Weights of a small GPT-style language model, trained from scratch on English Wikipedia: width 160.
MLP neurons of a small language model. Each row is named by its layer, matrix (gate and up: input weights) and neuron, and shows model dimensions 64-127. Each number is 50 + 10 x the weight over its row's rms, rounded and kept within 0 to 99. A neuron's up and down rows have the sign that makes its largest values positive.
After each neuron's rows, "fires in" lists the words (lower case) most often at its 100 highest values on Wikipedia text that the model never trained on.

L11.gate331:45 63 53 49 37 45 39 62 49 44 60 39 22 59 56 52 54 33 53 34 54 41 62 56 56 45 57 34 43 46 39 63 48 50 59 44 58 39 47 51 64 39 58 54 46 51 63 38 58 36 28 34 56 44 42 38 42 85 68 50 57 38 53 52
L11.up331:37 59 58 54 48 43 51 41 53 50 34 53 42 45 71 41 50 56 61 42 63 50 50 50 73 43 49 31 50 58 43 51 64 52 46 33 41 32 48 71 58 39 51 46 54 47 45 52 61 58 56 46 46 49 46 44 41 47 41 44 34 69 40 48
fires in: "this", "three", "through", "although", "those", "thus"

L6.gate218:50 37 30 61 47 43 62 53 50 52 45 37 50 47 55 36 38 46 47 33 42 49 57 62 44 58 40 48 58 54 44 40 40 38 47 52 30 27 47 68 48 63 61 37 60 55 52 38 48 42 41 42 80 46 45 56 41 46 74 47 56 47 45 46
L6.up218:48 57 27 55 42 54 44 49 52 44 33 42 27 36 45 54 53 48 62 52 45 56 52 44 35 25 57 49 67 49 50 34 46 53 53 29 45 55 36 61 56 33 36 48 44 43 51 58 39 39 44 48 44 24 62 42 39 67 49 46 35 50 35 35
fires in: "1991", "1994", "1992", "1998", "1999", "1996"

L6.gate415:58 34 59 58 37 43 55 49 49 34 51 46 48 60 41 50 66 61 60 48 64 47 51 42 51 60 49 49 36 61 52 42 53 60 56 47 42 59 60 32 48 57 48 77 57 64 49 49 40 62 38 37 38 63 60 49 30 69 56 51 40 74 57 60
L6.up415:53 34 62 43 55 48 58 44 48 42 36 52 47 42 37 52 54 59 56 42 44 40 49 64 36 66 38 47 35 40 63 48 51 62 46 29 38 61 43 47 43 55 74 49 45 57 56 65 56 30 59 54 49 55 72 49 41 56 38 57 39 50 45 36
fires in: "became", "being", "were", "becoming", "began", "upon"

L5.gate108:41 63 55 57 58 41 51 72 56 61 55 49 51 39 47 51 63 41 40 51 55 53 46 44 38 47 43 34 60 52 57 51 36 18 37 42 52 56 53 63 47 47 34 42 51 47 33 61 48 54 49 63 52 44 61 67 59 63 68 62 56 65 51 47
L5.up108:53 52 50 58 56 37 38 48 43 52 65 54 55 49 73 58 38 58 53 45 46 34 39 48 59 54 65 39 55 36 58 53 46 40 63 53 58 79 44 66 50 59 55 32 30 47 54 63 61 45 51 39 61 65 65 70 39 72 56 60 46 52 31 63
fires in: "home", "games", "james", "takes", "taking", "taken"

L2.gate14:49 46 57 58 60 62 61 41 42 51 54 37 65 47 58 31 45 46 68 58 45 58 36 59 58 53 48 54 61 43 61 60 38 47 37 49 47 52 50 46 60 58 38 64 34 57 49 52 52 73 36 42 63 37 66 57 58 69 53 37 41 54 68 55
L2.up14:53 51 78 48 64 60 33 35 61 29 55 48 75 22 58 50 47 41 36 66 67 42 51 42 50 67 46 42 39 51 47 57 51 50 51 50 49 46 59 48 54 57 54 70 47 59 62 55 52 59 44 52 65 37 55 53 73 66 43 43 55 51 47 47
fires in: "in", "province", "inglefield", "during"

L5.gate7:55 56 47 56 50 68 33 72 60 47 52 56 52 48 59 52 51 48 75 58 53 47 47 55 29 42 52 49 46 67 48 52 62 31 53 50 57 58 55 41 38 34 50 60 48 48 48 38 57 68 58 37 33 64 54 29 44 52 43 61 48 44 53 62
L5.up7:59 54 53 48 54 46 27 58 36 45 43 61 60 46 62 53 84 49 58 56 49 37 40 51 55 62 52 62 53 51 43 45 46 57 57 34 58 53 61 30 46 26 54 68 56 41 65 51 50 62 51 52 44 48 44 48 50 35 53 30 58 60 67 62
fires in: "just", "australian", "must", "justice", "australia", "power"

L5.gate248:58 52 60 39 40 48 41 42 59 60 45 38 47 36 60 46 49 34 47 49 36 45 85 51 40 59 58 59 39 44 63 34 42 34 34 29 35 64 35 54 48 72 43 53 50 48 42 54 58 39 53 39 59 38 47 54 69 36 47 52 51 61 52 45
L5.up248:41 41 61 45 61 55 66 58 37 44 41 42 59 38 45 46 53 53 34 49 52 60 62 42 40 38 61 37 42 51 40 77 46 44 50 68 50 44 63 64 23 41 27 52 46 39 37 51 53 65 42 32 52 60 62 49 46 44 52 42 45 39 47 53
fires in: "found", "english", "bank", "founded", "fugu", "rank"

L6.gate373:41 60 53 59 43 66 52 69 49 49 57 45 50 56 36 45 45 36 51 45 51 59 36 54 47 58 43 60 56 46 50 46 48 32 40 48 33 60 38 66 51 38 55 55 28 58 45 34 66 55 37 25 41 48 48 46 71 67 58 37 44 29 60 36
L6.up373:50 34 46 49 61 42 60 60 20 59 62 47 49 50 32 22 41 47 51 29 53 32 47 72 49 45 54 47 52 48 59 66 53 38 53 42 42 49 57 59 37 59 55 57 71 40 39 54 45 59 32 35 38 47 51 48 61 53 45 60 45 53 46 61
fires in: "english", "england", "louis", "polish", "maria", "ireland"

L6.gate96:52 37 38 49 49 50 29 70 43 50 32 57 37 47 34 44 54 46 48 49 41 60 44 51 46 32 60 42 49 58 38 44 41 67 43 64 45 45 51 39 54 58 40 48 65 37 52 66 50 45 66 59 32 56 49 59 47 47 51 46 61 54 49 48
L6.up96:49 27 33 41 40 50 52 28 54 47 27 57 50 61 55 65 47 40 69 41 59 60 62 47 55 58 56 51 42 46 41 60 40 60 38 36 45 52 66 50 46 52 27 74 47 36 43 53 70 50 59 48 48 46 57 53 58 45 44 53 42 53 49 52
fires in: "between", "over", "due", "border", "background"

L10.gate379:59 48 50 45 61 33 39 48 53 41 55 53 50 57 56 59 54 50 52 61 47 52 46 57 47 47 56 53 31 28 52 53 53 44 54 41 53 54 54 55 54 57 48 36 72 70 51 48 33 43 67 60 63 34 59 34 49 46 43 45 54 63 44 46
L10.up379:53 59 34 62 70 48 46 43 35 34 47 33 44 56 45 43 60 60 44 52 47 61 38 57 41 38 48 50 41 42 40 36 45 63 56 62 54 34 43 39 51 41 55 46 41 45 60 47 41 48 31 65 40 32 64 28 45 42 40 20 55 52 60 47
fires in: "s", "japanese", "several", "canadian"

L4.gate416:34 66 40 40 55 42 56 56 38 58 53 50 51 46 58 50 40 51 70 70 46 67 67 39 42 68 48 25 44 49 50 50 39 42 44 41 49 64 40 31 44 56 57 37 67 54 73 49 38 46 41 51 52 68 53 55 33 35 26 47 30 56 37 56
L4.up416:39 58 36 35 56 46 53 50 51 54 56 45 41 41 66 66 61 48 57 74 48 65 63 38 43 59 51 33 42 41 59 49 47 50 55 31 54 55 37 42 41 49 60 38 66 53 60 41 67 46 48 31 39 54 39 44 52 48 48 48 36 49 41 52
fires in: "all", "local", "located"